Weights of a small transformer language model: 757M tokens, 11553 steps.
MLP neurons of a small language model. Each row is named by its layer, matrix (gate and up: input weights) and neuron, and shows model dimensions 144-207. Each number is 128 + 24 x the weight over its row's rms, rounded and kept within 0 to 255. A neuron's up and down rows have the sign that makes its largest values positive.
A block is one neuron, or neurons of one layer that tend to fire together. Before each block is what it responds to, as a language model described it from the Wikipedia text at the highest values.

Description: Split-word second pieces
L7.gate82 [141 162 113 127 111 146 110 121 107  97 137 124 137 116 149 129 100 105 117 114  99 109 140 143 129 126 105 136 136 117 106 139 137 146 102 131 159 163 171 148 137 153 151 125 162 153 127 155 129 125 150 166 132  96  97 134 115 115 100 105 126 133 102 139]
L7.up82 [142 156 145  96 132 124 139 133 142 199 104 116 146  95 137  95 104 114 134 110 131  79 118 126  96 133 153 109 119 115 131 142 134 159 182 134 147  95 101  78  92 112 118 144 129 122 124 152 123 150 153 139 146 139 133 167 124 145 132  95 146 127 152 142]
L7.gate239 [126 141 142 134  87 117 140  98 143  77 178 125 103 163  66 126 120 109 122 139 119  81 146 122 155  97 134 114  75 125 184 138 168 168 136 119 127 118 148 140 133 135 176 106 147 138 153 108 140  93 118 113 116 119 158 153 102 134 108 138 146 141 108 114]
L7.up239 [114 107 152  96 128 135 125 157 115 110 141 152 119 126 145 114 124 149 145 134 111  86 112 135 122  83 153 105 129 134 171 112 110 146  96 139 138 176 148 140  83 163 151 116 160 136 120 110 144 134 155 132 164 119 122 110  99 122 147 143 175 166 130 112]
L7.gate479 [142 148 124 140  96 163 128 120  75 114 168 125 104 133 130 112 134  90 127  83 120 159 140 129 148 157 158  99 121 128 143 116 107 133 119 110 153 133 127  90 129 109  79  99  70  78 104 116 147 114 112 112 139 100 120  96 101  86 163 176 152 126 126 140]
L7.up479 [104 136  77 123 113 143 122 177 124  94 139 158 134 118 151 123  91 122 141 176 105  90 143 100 149 128 105 123 144 152 118 150 119 150 176  92 173 180 159 120 114 135 113 103 146 127 105  88 135 152 136 116 135 139 115 195  77 145 101 123 143 123 161 119]
L7.gate950 [118 100  91 139 144 122 135 130 117 146 131 159  82 120 108 149  80 108 124 107 171 126 120 103 113 140 124 148 123 171 122 173 144 102 120 131 156 146  93 162 116 127 121 104 131 135 134 150 149 122  83  86 145 112 140 143 131 122 141 146 161  96 160 147]
L7.up950 [187 126 100  94 119 153 154 187 130 106 169 155 155 108 113 110  96 112 172  99 126 152 160 107 153 153 121 109  68 126 126 143 186 167 142 112 167 144 106 113 115 118 158 131  97 116 131 115 120 147 161 146 107  83 165  95 103  77 121 126 147 135 117  92]
L7.gate1098 [171 107 139 167 103 106 144 101 154 134 142 133 158 123 123 150 137 136 116 144 124 144 136 116 132 131 111 152 133 163 153  69 132 150 126 124 162 134 106 140 137 142 152 139 137 106  87  78 148 114 132 130  79 167 116 124 134  98 158 136 153  98 103 124]
L7.up1098 [143 153 157 102 119 108 143 139 130  95 124 116 139 123 117 123 128 146 134  80 151 125 113 184 165 128 117 118 119 177 102 124  84 174 101 163 138 138 144 120 123 166 107 117 128 127 156 117 131 123 133  85  90 146 110 126 130 144 132  78  83 136 103  97]
L7.gate1167 [172 144 129 118 111 168 113  93 124  97 137 139 142 125 150 130 126 166 133  92 154 119 146  97 136 174 110 119 128 106 139  92 127 160 136 107 141 121 110 124 130 109 140  93 134 151 111  96 155 149 143 115 100 156 106  83 129 105 165 126 117 110 102 164]
L7.up1167 [119 118 133 142 140 112 143 186 132 140 147  80 111 137 116 141  73 124 120 110 118 124 134 104 102 124 104 110 123 155 124 113 116 141 131 162 142 130 101 131 143 127 134 132 145 101 129 119 142 156 136 165 165 150  92 106 154  95 150 125 114 124 159 117]
L7.gate1174 [150 127 140 118 109 137 116 151 132 134 135 125 111  95 146 139 150  78 133 101 109 136 142 113 123 151 141 130 157  88 141 125 154 114 104 128 116  93 128 146 110 127 130 135 137 107 137 126 140 123 137 128 107 167 111 141 113 112 154  93  87 127 154 106]
L7.up1174 [105 123 123 106  74  81 111 133 104 158 158 122  95 124 134 174  90 110 147 105 134 103  82 106 146 162 153 121 121 147 149 123 145 141 138 162 154 131 132 128 144 109  88 118 138 145 138  99 125 102 110 121 161 105 154 144 146 111  99 119 105 120 146 121]
L7.gate1336 [167 114 106 126  85 155 111 132 151 101 124 170 170 118 125 108  91 119 140 166  98 140 111 106 141 142 137  79 112 105 109  57 107 129  96 130 147 142 120 108 130 103 152 128 151 133  94 109 132 109 156  93 108  99 138 121 128 156 170 154 134 177 108 144]
L7.up1336 [124 100 112 178 120 123 102  81 124 107 141  96 114 113 117 114 134  45  97 148 114 156  95 109 141 161 114 127 137 122 128 129 164 142 116 131 135 111 118 114 150 100 145  99 162 101 116 126 127  73 126 140 148 177  71 160 169 144 131 115 165  98 120 112]

Description: Person-noun suffixes
L3.gate913 [111 172 110 119 162  88 197 162 120 110 126 155 135 134 132 137 121  75 144 118 163 145  87 134 111 148 109 130 151 106  78 143 137  87 120  77 118 116  89 145 158 125  77 130 143  89 162 134 130 115 129 112 117 103  93 163  71 153 118  95 114 141 142 159]
L3.up913 [109 144 132  95 160  97 126 146 122 145  84 153 135 161 121 123 145 109  77 124 141 141 127 131 124 118 143 125 118 130 107 102 133 102 106 136  99 109 120 110 140  81  84 110 116 142 147 142 135  87  93 135 109 142 125  88 131 111  98 146 147 156  95 117]

Description: Plural group nouns
L8.gate204 [ 96 144 179 109 103 101 126 147 120 158 125 158 143 129 157 128 126 128 139 145 112 142 108 127 118  86 117 122 125  87 107  99  94 147 142 149 106 142  98 126 120  97 144  89 146 161 138 120 133 150  91 113 133 111 134 128 178 143 119 135  99 150 157 108]
L8.up204 [125 104 147 132 136 150 163 170 123  86 142 158 141 102  79 122 157  76 101 145 154 108 120 137 120 118 120 115  83 145 121 117 141 132 106 151 111 111 123 135 189 139 157 134 150 149 108 152 125 103 135 146 141 143 119 111 120 143  97 128 147 160 152 166]
L8.gate226 [120 116 128 103 143 114 125 146 131  59 149 139 124 108 148 147 143 133 128 122  90  99 134 150 168 120 106 130 151  77 149 112 142 178 112 147 126 117 138 128 145  99 133  76 140 156 125 151 135 120 148 128 136  94  96  74 117 111 101  89 130 105 126  95]
L8.up226 [117 166 150 100 120  90 138 100 112 163 108 167 120 155 171 104 152 109 135 145 116 137 100 120 108  96 126 142 120 122 159 101 135 157 107 100 109 129 139  84 108 121 128 124 109  91  84 122 127 159 162 108 120 130 150 130 146  68 139 141 157  95 128 166]
L8.gate428 [118 135 143 106 110 140  74  69  95 146 161 141 107 147 108 103 101 114  93 196 120 103 113 122 120 122 180 142 138 132 108 159 109 107 108 120 100 157 112 112 142 150 161 118 134 121 134 134 131  96 136  98 140 112 139 122 139 150 156 142 134 152 153 141]
L8.up428 [115 162 127 156 140 197 148  93 121 122 138 149 121 113 149 139 112 113  86 132  92 121 114 145 141 113 122 146 112 144 146 149 134 130  85 178 111 129 102 144 124 140 129 121 161 122 140 139 133  99 159  79 127 157 109 147 106 109 108 141 158 140 203 148]
L8.gate439 [128  96 177  87  72 108 125 141  83 148 178 121 150 151 118 113 155 172 118 142 111 149 118  90 142 171 117 147 133 169 117 153 127 173  60 123 118 161 124 116 122 161 105 151 169 106 117 128 129 136 121 115 136 121 206 154 117  99 154  91 124 102 102 157]
L8.up439 [ 92 127 110 108 123 142 156 156 102 127 120 152 139 117  99 139 189 128 143  92 146 144 128  95 126 161 159 134 138 132 158 123 138 135 146  76 111 130 126 112 124 114 122 130 141 127 135 115 132 147 161  59 134  80 156 141 137 132 117 104 171 143 143 116]
L8.gate462 [114 139 107  93 174 148 128 124 136 160 109 139 133 154 129 129 119 116 108 119 132 157 122 124 125 132 140 115 157 161 144 145 109 100 120 152 104  94 130 157 143  83 126 103 138 116  79  54 124 149 155 115 124 154 110 148 118 147 124 155 146 106  77 132]
L8.up462 [106 109 130 129 119 133 159 133 102 129 112 170 134 131 136 130 152 113 130 148 143 200 115 101  85 169  73 128 110 157 121 127  75 109 121 105 177 186 144 141 110 124  96 129 174 125 104 115 128 101 146 195 161 131 141 118 108 132 141 120 116 155 176 136]
L8.gate805 [119  80  99 148 121 126 190 142 157 129 119 127 181 151 118 138 136 133 131 124 119 127 113  91 107 136 136  96 127 123 138 141 114 150 151 104 122  99 123 126 160 100  99 122 149 123 122 150 139 117 162  90  98 115 124 142 137  92 131 121 133 138 101 110]
L8.up805 [118 117 132 103 121 147 146 137 120 176 103 128 129 105 145 126 131 136  82 120 139 116 144 108 135 118 151 133 140 159 111 114 128  89 113 105 108 149 137  71 128 127 123 171 140 104 131 120 141 116 150 103 123 161 148 114 110  75 127 133 101 125 129  99]
L8.gate849 [163 141 122 115  93  94 161 163 135  77 117 161  83 154 112 101 126 122 105 141 106 147 150 148 134 173 128  74 149 111 102 139 157 166 118 115 137 123 124 136 182 156 128 114 120 115 137  78 132  71 116 139 136 146 108 115 155 101 150 119 111 117 117 117]
L8.up849 [110 146 108 129  89 106 104 154  84 125 109 157 171 131 126 131 114 111  99 124 120 123 123 119 134 153 131 153 149 147 153 147 124 117  71 147 130 122  98 110 123  70 128 115 158 120  84 147 112  84 162 129 130 146 159 115 138 118 156 133  87 148 130 153]
L8.gate1444 [ 98 157 126  70  75 136 133 129 129 115 131 133  87 144 118 161 127 124 117 126 115 123 141 140 160 140 148 154 124 128 100 136 149 118 180 102 134 130 117  75 120 158 113 152 132  94 130 140 133 118 116  84 131 114 157 123  89  93 100 153 131 179 165  92]
L8.up1444 [115 110 114 120  81 120 146 120  86 152 145 163 136 116 135 157  69 131 130 149 114  79 139 137 134 117 125 132 101 108 160 139 130 137 138  99 117 140  66  85 175 101 145 155 186 138 124  91 138 110 141  91 134 144  99 144 148 136 140 153 110 124 142 146]

Description: Inner digits of numbers
L8.gate40 [166 127  87  90 107 120 133  93 105 122 150 173 147 134 115 135 139 138 137 133  85 173 150  94 126 147 102 140 129  85 185 114 118 105 128 146 150 150 120 128 101  54 131 111 126 131  99 110 142 100 144  86 159 152 131 107 138 119 143  89 103  98 108  99]
L8.up40 [140 157 130 166 122 142 170 143 100 173 146 146 140 158 168 112 127 125 150 155 128 148  96  95 165 142 106 100 122 166 127 117 128 149 135 171 152 157 114 163 106 108 126 123  93 137 123 114 121 129 133 108 116  88 161 147 100 117  91 137 141 116  92 146]
L8.gate456 [148 143 148 144 104 141 130 133 128 150 125 146 140 108 117 161  98 128 160  87 106 131 131 136 167 147 142 105 135  95 157 159 160 110 158 136 193 124 122 139 120  95  93 179 101 120 138 124 141  97 111  96 120  92  82 153  96 136 154 124  84 135 127 118]
L8.up456 [151  97 140  84 139 162 120 109 170 150 143 138  45 126 173  84  96 117 122 115 140 127 121 153 114 163 120 106 118 179 134 111 163 125  87  83  93 111 106 118 128 139 156 139 119 149 107 108 120 105 129 172 137 135 108 149 161 112 149 123 102 101 151 112]
L8.gate505 [131 140 127 121 130 148  80  98 125 143 134 161 154 110 134 174  95  79  98 108 112 134 100 117 119 120  97 125 107 138 129 117 130 166 126 107 147 126  88 131 157 116 116 120 119  98 102 131 150 116  60 106 116 170 137 134 126 117 137 119  98 160 123 103]
L8.up505 [160 156 161  96 139 109 136  77 124 157 123 130 119 122 157 121 113  77 146  92 129 172  90  97 110 116 134 136 133 116 127 132 133 123 155 111 143  63  92 143 130  99 113 116 135 127 160 131 138 101 200 150 133 105 130 186 128 126 144  77 115  67 114  86]
L8.gate703 [120 135 151 128  91 163 128 124  86 136 135 139 120  92 116 103 121 123 118 130 145 134  99  82 161 136 117 129 122 126 178 132 134 145 164 141 135 152 160 209 119 144 157 119 154 146 109 120 119 124 115 131 134 162 139 104 117 164 161  77 101 135 111 140]
L8.up703 [156 167 127 119 123 103 164 143 126 151 150 119  98 152 111 143  83 123 146 133 108 106 147 137 149 168 118 130 130  90 130 126 171 129 104 117 154 155  95 135 161 133 136 156 137 108 145  94 135 102 154 119 109 122 135 144 111 103 130  78 136 125 138 162]
L8.gate834 [128 171 147  69  99  93 122 135 101 126 168 196  97 103 119 144 162 137 116  88 133 143  87 109 142 111 110 126 143 155 132 152 170 127 156 134 144 166 144 150  68  77 127 152 140 129  79 161 146 125 153 123 123 145 136 144 137 132 140 151 121 115 101 108]
L8.up834 [164 119 134 122  63 129 117 116 114 148 103 183 156 103 125 143 126 128 131 129 134 129 110 139  66 105 147 105 121 116 166  90 109 165  86  99 169 141 140 171 137 123 106  85 143  82 106 118 126 138 163 136 150 137  88 146 173 110 162 135 121 154 108 127]
L8.gate1446 [120 153 105 116 126 125 112 143 132 135 135 165 133 125 120 148 116 104 108 182 132 137  85 122 121 148 138 143  88 142 131  85 164 135 122 133 158 146 147 128 100 107 130 120 129 141  87 139 137  99  83 151 153 116 122 188  76 126 182 145  81 119 168 182]
L8.up1446 [156 168 130  86 123 204 127 131 110  92 139 160 145  96 134 157 115 110  80 153 114 143 100 117 152 144 101 117 107 122 150  90 177 149  89 155 122 135  80 125 153 181  92 127 101 146 125 110 131 171 158 146  93 139  89 145 135 152 111 162  93 137 146 175]
L8.gate1452 [145 150 171 123 111 140 109 128 121 131 153 134 147 125 140 177 107  87 171 162 103 131  55 120 175 192 131 117  90  96 143  78 118 157 111 143 133 129 114 143 108 103 127 139 121 144 152 149 150 131  94  95 100 114  90 155 144 111 114 113 108 113 138 144]
L8.up1452 [144 164 129  62 158 123 132 119 145 100 128 155 112 138 131 132 109  83 133  94 129 167  83 115 109 121 121 126 145 137 145  95 158 136 125 145 115 117  92 157 153 102 181 135 119 146 139 129 142 117 123 110 103  88 137 131 182  71 168 128 146 141 194 152]
L8.gate1468 [122 126 122 144 108 178  97 129 102 139 140 104  86 150 131 148 136 115 147 134  82 117 156 132 134 135 171 141 109 117 117 100 134 131 110  99 139 147 141 143 152  95 133 197  80 154 132 183 153 122  97 145 152 116 140 139  85 150 176 103 101 113 113 125]
L8.up1468 [145 147 137 149  86 161 113  83 128 127  97 173 141 155 139 135 105 136 136  77 153  88 156 135  96 141 124 158 119 149 122 159 108  74 105 150 149 115 173 169 112  83 115 123  79 128 113 122 136 110  69 150  96 127 112 165  92 104 116 120  97 121 146 101]

Description: Word-internal second pieces
L3.gate56 [168 116 129 121 132  92 157 138 101 132 156 120 135 164 121 149 133  66 100 149 118  48 186 181 125 134 120 135 110 111 114 157 118  94 165 137 134 122 138 148 111 121 118 146 137 150  80 124 139 119 113  89 149  97 123 189 124 119 125  73 170 111  91 119]
L3.up56 [108 103 139 144 135 129 111 147 119  97 153 141 105 161 155 164 102  90 174 144 112 153 104 100  97 119 127 128 159 129 132 105 122 108 108 158 137 135 136  98 114 137 120 152 125  84 139 102 125  40  94 156 101 150 127 167 148 145 118 123  89 103  99 117]

Description: Person-noun endings
L7.gate155 [167 122  89 130 118 124 155 141 128 117 113 109 107  80 180  75 130 139 122  90 140 156 124 118 110  86 134 119 154 143 116 107 112 132 148 105 129 142 156 152 152 117 135  96 155 128 122  95 120 116 116 111 113 159 114 131 105 117  96 135 158 123 119 130]
L7.up155 [120 112 132 111 165 106 160 110 143 132  97 122 138 137 134 126 128 147 137 148 101 142 167 122 140 106  88 121 107 135 175 161 139 160 121 150 128 146 201 126  74 141  78 143 149 110 107 132 124 150 161  98 139 116 123 146 107 153  72  90  97 128 129 126]
L7.gate591 [ 83 128 113  96 148  92 120 142 139 163 148 103 133 120 136 146 136 154  82 133 102 158 136 166 147  95 153 134 130  88 122 107 109  89  73 145 127 146 102 102 116 106 147 155 130 149 143 150 108 148 176  90 150 138 130 128  93 113 151 142 126 131 183 140]
L7.up591 [123 125 113 114 181 140 140 115 154 126 101 139 181 137 167 142 150  85 129 160 118 114 107 125 169 134 111 119 142 121 131 113 128 149 135 124 156 145  99 165 131  71 121 147 108  77 125 106 139 169 115 127 135 130 102 124 141  99 113 134 112 115 158 144]
L7.gate643 [118 118 102 130  99 134 154 209  94 103 136 147 118 138 115 145 103 178 118 147  92 138 128 142 102 134 116 150 163  87 156 173 159 134  82 120 132 173 108 128 161 100  94 150 174 146 113 112 137 126 111 117 150 124 126 135 169 102 111 117 122 138 136 113]
L7.up643 [149 138 141 113 132 125 160 178 167  83 126  92  84 164 114 122 104 125 133 139 136 117 152 161 127 123 127 156  98  94 110 171 154 125 120 140 126 117 116 124 159 108 147 163 149  98 102 123 139 105 140 129 160 129 106 129 157 123 110 142 110 123 158  82]
L7.gate916 [ 96 134 144 115  92 118 125 114  89 132 117 158 152 150 111 135 103 111 109 138  93 119 130 133 142 134 116 150 139 124 153 147 102 123 159 104  96 128 144 139 115 133 113 103 115  85 122 104 135 114  88  98 114 153 143 121 146  93 102  98 102 139 133 157]
L7.up916 [123 129 139 105  79 105 139 147 112 137 150 150 147 106 145 105 139 155 120 161 103  66 169 119 115 135 114 120 100 115 155 180 137 148 130 127  79 131 134 129 151  69 118  89 151 108 149 128 127 133 135 140 102  67 124 182 130 125 139 125 129 150 164 121]
L7.gate1093 [107 150 133 113 120 116 150 144 118 125 103  83  89 135 152 114 124 124 148 108 158  97 118 104  88  70 131 117 131 127 146 174 102 140 174 149 136  90 124  65 120 114 121 142 126  90 145 144 141  89 163 123 127 139 132 121  69  95 169  67 174 158 130 154]
L7.up1093 [120 134  76 130 154 121 151 122 114 109  74  92 117  97 153 166 153 129  93 134 105 162 139  82 154 122 113 120  74 123 129 149 150 146 138 107 123  96 129 129 154 147  69 125 130  90 141 191 121 134 163  92 108 142 136 147 124 108 101  77  89 119  50 125]
L7.gate1127 [124 174 131 125 124 138 150 187 144 170 161 179 152 115 129 157 108 144  88 112 138 143 126 162 114 105 132 133 113 115 125 137 130 158  61 118  83 106  80 156 129 120 142 110 127 173 133 115 129 153 163 160 104 133 146 138 141 131 128 124  98 123 119 104]
L7.up1127 [170 106 171 114 139 139 152 136 119 131 133 115 157 103 120 123 144 137 135 162 152 186 102  99  89 129 159 109 137 136 131 127 128 113 119 151 131 153 127 152 154 138 132 138 127  97 163 168 118 126 147 149 141 133 129 111 140  81 100 116 104 129 123 133]
L7.gate1256 [106 155 111 159 129 109 188 185 112 149 107 110 113 132 111 105 106 131 115  98 129 115 127 114  82 130 120 154 152 143 118 179 143 139 136 120 157  61 113 163 156 138 111 104 143  66 130 120 149 139 144  92 139 159 107 111  65 129 137  94 120 104  98 105]
L7.up1256 [120 152  93 126 113 109 158 151  95 174 101 127 155 152 172 139 184 195 109 138 133 145 116 106  80 126 156 152 163 126 123 148 111 123 106 109 123 100  92 147 150 142 126 125  94 101 125 129 120 164 164  96 105 110 129 148 120  99  73 118 111 108 151 148]
L7.gate1466 [118 112 138 123 145 126 137 148 107 175 127 172 135 137 132 139  93 146  85 165 113 151 119 144  92 120 152 119 128  78 149 142 111 119 117 163 132 146  97 108 119 127 120 129 146 135 121 115 133 132 170 100 135 151 136 147 102  84 123 121 143 139 149 113]
L7.up1466 [137  93 174 160 114 118 178 152 139 100  91 122 149 135 110 124 101 112  85  89 104 131 115 142  86 131  98 199 100 136 161 159 156 160 122 136  90 153 119 116 178  95 128 128 143 127 126 141 145 136 158  96 109 116 122  99 127 119 136 112  91 114 126  90]

Description: Place-name tokens
L3.gate1193 [133 117 127 145 120 107 103 137  89 153 119 162 119 113 143 128 127 119 113 129 144  50 118 144 154  85 112 115 134 104 158  93 120 155 152  84 133 136 127 137 137 113 115 156 136 132 150 156 136 116 137 180 125 136 110  81 102 145 131  90 116 149 107 139]
L3.up1193 [122 134 111 150 153 138 170 148 118 137 104 169 166 128 137 125 152 174 132 149 137 127 105 129  86 125 114 133 173 139 130 109 108 127 114 129  82 121 104 122 124 116 133 125 110 205 114 158 125 111 124 106 133 151 119 174 140  98 116 101 161 127 101 110]

Description: Completing proper-name endings
L8.gate825 [125 153 122 145 125 164 114 110 107 132 128 127 149 165 134 153 148 141 102 130 112  73 100 142 160  90 148 136 143 158 128 143 109 138  90 164 163 157 109 132  81 117 110 101 149 133 113 129 128 104  93 104 122 112 122 133 146  97 107 110 133 138 156 115]
L8.up825 [ 97 129 123 146  92 175 123 148 102 121 133 123 105 107 129 132 152  85 123 154 157 109  84 115 118 152 160  84 109  90 123 142 121  85 105  91 136  58 121 173 168 154 129 135 128 107 147 133 124 115  91  85 119  76 111 132 165  84 176  99 131 116 129 105]
L8.gate898 [ 92 153 171  88 131 104  92 140  88 143 149 113 141 125 118 166 158 130 137 125 143  97 123 133 144 168 129  94 144 115 102 109 160 140 104 117 123 116 148 133 123 111  92 127 117 127 142  96 133 135  87 196 161 162 118 140 159 124 151 128  82 153 126 153]
L8.up898 [143 145 132 121 113 149 111 163 120 134  87 108 146 128 120 153 147 153 118 112 144 171 161 112 131  95 103 131 109 123 121 133 112  81  94  77 107 129 109 135 148 125  97 143 110 108 131 128 128 122 138 139 132 112 138 135 110 138 107 133 156 131 120 131]
L8.gate1019 [123 102 108 127 164  93 113 133 116 144 125 154 123  96 118 115 148 141 111 111 138 140  95 149 150 132 119 102 169 130 155 111 119 136 138 134 135 122  75 153 148 107  95 153 153 137 113 106 124 131 118 170 132 169 111 149 104 100 159 168 121 114 116 156]
L8.up1019 [104 138 149 204  96 156 142 130 128 177 131 122 121 117 119 117 116 113 123  61 148 152 152 129 136 146  87 139 129 138 149  77 120 125 133 158 157 119  91 119 142 134  98 103 144 128 132 142 136 160 174 138 148 136 152 123 173 148  88 135  97 126 119 165]
L8.gate1056 [163 155 132 113 132 131 170 153 106 135 122 156 162 116 104  88 176  84 128 130 161  99  67  82  96 127 141 127 145 140 131  95 114 110 157  79 120 123 123 106 120 137 115 121 125 139 138 130 130 131 112 155 147 150 120 141 137  92 169 103 141 110 143 157]
L8.up1056 [136 114 136 158 140 110 142 111 139 114 121 169  81 104 107  98 107 166 157 116 116 107 152 119 108 183  96 137 155  91 174 139 117 173 132 149 122 138 137 149 150 113 162 131  79 108  87  80 129 102 153 137 106 132 157 127 133 164 146 119 157 103 139  83]
L8.gate1071 [120  77  80 112 118  88 145  96 150 141 110 148 132  97  98 145 118 145 137 126 121  98  98 195 103 114 139 115 132 138 144 130 111 127 129 142 145 130 118  97 138 112 179 131 151 145  91  86 124  95 151 114 164  94 133 120 122 143 102 156 110 102 131 110]
L8.up1071 [153 107 115  89 125 110 122 152 129 164 146 120 159  62 111 114 120 125 163 120 112 147 137 108 157 161 126  97 203 142 166 138  79 116 116 145 126 118 140 141 136  69 123 131  88 118 105 158 135 121 130 109 158 130 149 155 152 127 115 113 126  99 152 123]
L8.gate1072 [164 120 110 151 143 133 167  99 100  98 104 153 148 125 123 112 168 152 151 133 166 166 111 135 154 100 131 122  99  99 149 146 100 117 123 139 161 130  72  91 167 126 115 114 108 105 124 120 133 141 174 166 126 142 166  92 166 187 106 132 132 167 114 134]
L8.up1072 [121 112 125 179 126 177  88 131 130 129 158 124 152 141 126 129 114 111 131 104 159  89 115  67 143 148 122  86 109 133 135  84 137  95 131  74 125 172 102 169 153  75 110  93  99 150 183 121 121 124 121 164 167 126 104 107 131 126 108 107 130 105 147 123]
L8.gate1127 [126 109 104  78 165 121 136 147 140 111 181 157 149 134 107 116 145 126 137 138 114 131 114 132 111 114 132 138 115 127 108 149 107 103 103 121 154 150 139 102 102 103 111  81 146 144 134 154 138 140 156 153 123 168 126 123 149 106 105 116 141 130 126 134]
L8.up1127 [105 122 126 135  94 140 111 150 122 140 140 138 157 148 114 109 138 117  95  79 151 107 110 135 164 153 102 117 167 147 140 154  72 196 132 114 135 106 138 148 168 102 132  99 115 165  84 147 126 132 112 149 178 127 135 106 111 109  59 103 155 133  98 122]
L8.gate1266 [167 130 119 118 146 150 106 149 122 120 109 148 132 133 106 138 157 121 103 126 158 109  70 139  92 101 138 164 128 107 119  79 105 150  94 104 105 197 130 140 138 118 116 158 150 127 141 124 140 123 166 165 127  80 127 121 131 142 118 117  97 110  97 139]
L8.up1266 [123 148 154  94 177 119 130  85 140  99 130 148 127 102 103 140 105 120 136 109 136  77 145 135 142 121 129 101 161 205 167 120 114  98 125  72 140 121  91 161 123  81 126 126  91 124  93 126 125 150 142 121 188 125 110 108 149 180 107 150 105  76 162 148]

Description: Country and region names
L7.gate20 [123 114 133  77 148 104 149 146 154 134  74 146  68  81 105 134 150 164 123 133 124 180 137 143 109  97  96 139 139 131 168 121 128 118  77 103  91 124 117 129 150 153 104  91 116 138 101 135 108 104 153 109 105 149 128 114 160 152 122 149 147  96 101 127]
L7.up20 [143 135 122 139 138 147  55  92 141 147 126 137 160 146 138 163 105 127 131 154 120 111  74 130 108 125 144 153 117  86 126 154 141 155 160 180 130 109 127  96 119 110 123 123  92 131 138 130 133 180 100 106 159 128 138 153 141  97  88  84 158 117  93 148]
L7.gate236 [109 166 116 104 122 112 168 171 137 116  69 156 179 129 187 138 143 107 185 115 132  87 108 126 117 174 155 126 106 144 158 111 187  90  96 155 151 120 142 184 115 129 160 175 108 128 167 117 116 145 116 169 124 119 113 146 116 107 138 134 145 112 128 166]
L7.up236 [135 122 101  66 129 152 141  91 177 123  73 157 137  90 116 127 120 122 108 135 145 138 131  95  67 131 123 131 122 139 134 111 116 181 131  91 107 136 170 164  91 159 190 185 123 124  95 136 132 158 124 129 148 167 114 133 110 128 102 127 109  85  96  85]
L7.gate289 [105 104  93 148 154 140  98  97 103  92 138 150 103 104  98 116 127 116 152 145 153  99  86 161 154 137 122 116 176 142 117 137 182 154 135 113 108 154 137 115 142 107 133 146 133 156 104 116 145 150 113 119 135 111 104 124 167 115 135 138 134 119 121 160]
L7.up289 [121 143 145 117  95 150  97 166 114 103 125 176 135 129 132  98 133 142 151 139 141 108 107 139 157 150 157 108 150 123 113 149 100 133 155 104 147 135 127 128 111  92 122 147 137  93 125 115 124 113 130 124 144 100 122 132 162 134 131  85 140 115 135 113]
L7.gate305 [115 142 126  78 145 153 133 157 126 135 108 152 118 107 127 103 172  77 117 134 149 126  93 163 122 145 112 151 152 112 136 144 120 122 137 116  93  96 118  84  85 201 130 121 110 121 134 177 147 144 155 143 173 143  74 133 122 137 139 158 125  73 142 187]
L7.up305 [124 118 139 148 145 147 105 105 151 123 123 139 130  95 134  84 140 112 166  82 120 100  82 160 166 116 108 126 119 107 179 129 141 127 140 132 143 150 171 152 132 125 126 150 141 101 129 107 118 158 140  98 156 104 156 132 114 131 142 128 136 130 112  97]
L7.gate825 [113 108 109 146 132  74 132 135 117 119 119 191  78 100  90  94 160  87 104  84 136 110 145 103 190 102 147 157 130 122  88 113 174  99 132 133 108 146 104 122  99 111  86 127  89 123 121 113 130 119 113 122  85  90 126 119 152 118 140 105 102 127 124 156]
L7.up825 [142 119 140 114 113 143 164 132 159 116 111 144 127 115 114  93 142 131  94 123 182 137 126 186 134 102 156 126  98 173 138 115 152 117 110 125 116 137 126 129 162 176 120 137 135 139  96 149 137 152 139 179 120  99 105 120 159  86 110 153 118 142 101 149]
L7.gate959 [130 106 120 104 176 104 135 127 136 152  83 172 115 131 117  99 163 159 104 104 103 155 100 127 125  98 148 114 123 156 154 157 103 106  58 131 148 154 169 154 142  91  79 119 132 134 128 139 148 136 125 153 105 150 132 136 156 136 124 104 123 119 162 124]
L7.up959 [ 98 127 142  86 115 143 143 129  92 114 102 149 129 126 100 111 131 124  90 127 140  90  87 153 123 135 152 121 151 169  95  99 124 141 113 104 105 128 132 136 160 113 135 115 143 109 117 160 131 118 134  90 113 120 139 115 145 127  94 123 128  78 153 167]
L7.gate1238 [ 85 145 119 121 172 101 176 160 101 154 109  96  91  88 108 142 159 118 127 162 125 126 104 110 133 145 107 130 147 119  84 144 156 167  88 101 100 105 105 132 145 137 144  91 130 114 114 100 143 159  82 144  94 143 117 107  95 129 128 128 146 110 118 157]
L7.up1238 [127 140 145 141 141 120 178 158 116 133 158 104 155 136 145 120 152 159 126 135 138 111  99 166 126 139 163 112 153 130 110 148 149 133 108 137  64 152 117 130 120 139 163 138 106 111 129 159 125 165  87 123 134 151  82 140 147 121 101  98 174 131 143 134]
L7.gate1463 [139 112 146  86 100 119 149 145 117 173 100 110 128 130 125 105  96 153 155 136 148 111 121 104  83  88 124 139 111 131 119  99  72 124 128 124 162 116  94 135 111 154 156 122 140 152 110 131 134 115 151 125 124 154 136 123 150 108 113 109 161 139 147  97]
L7.up1463 [172 106 129 134 110 164  77 157 118 135 137 111 134 129 128 158 146 104 103 116 100  84  78 123 100 147 118  99 113 126 147 112 147 120  89  85 133  85 178 116 154  87 134 139 162  89  74 134 139 141 142  84 131 101 132 130 111 157  89 154 156  99 144 124]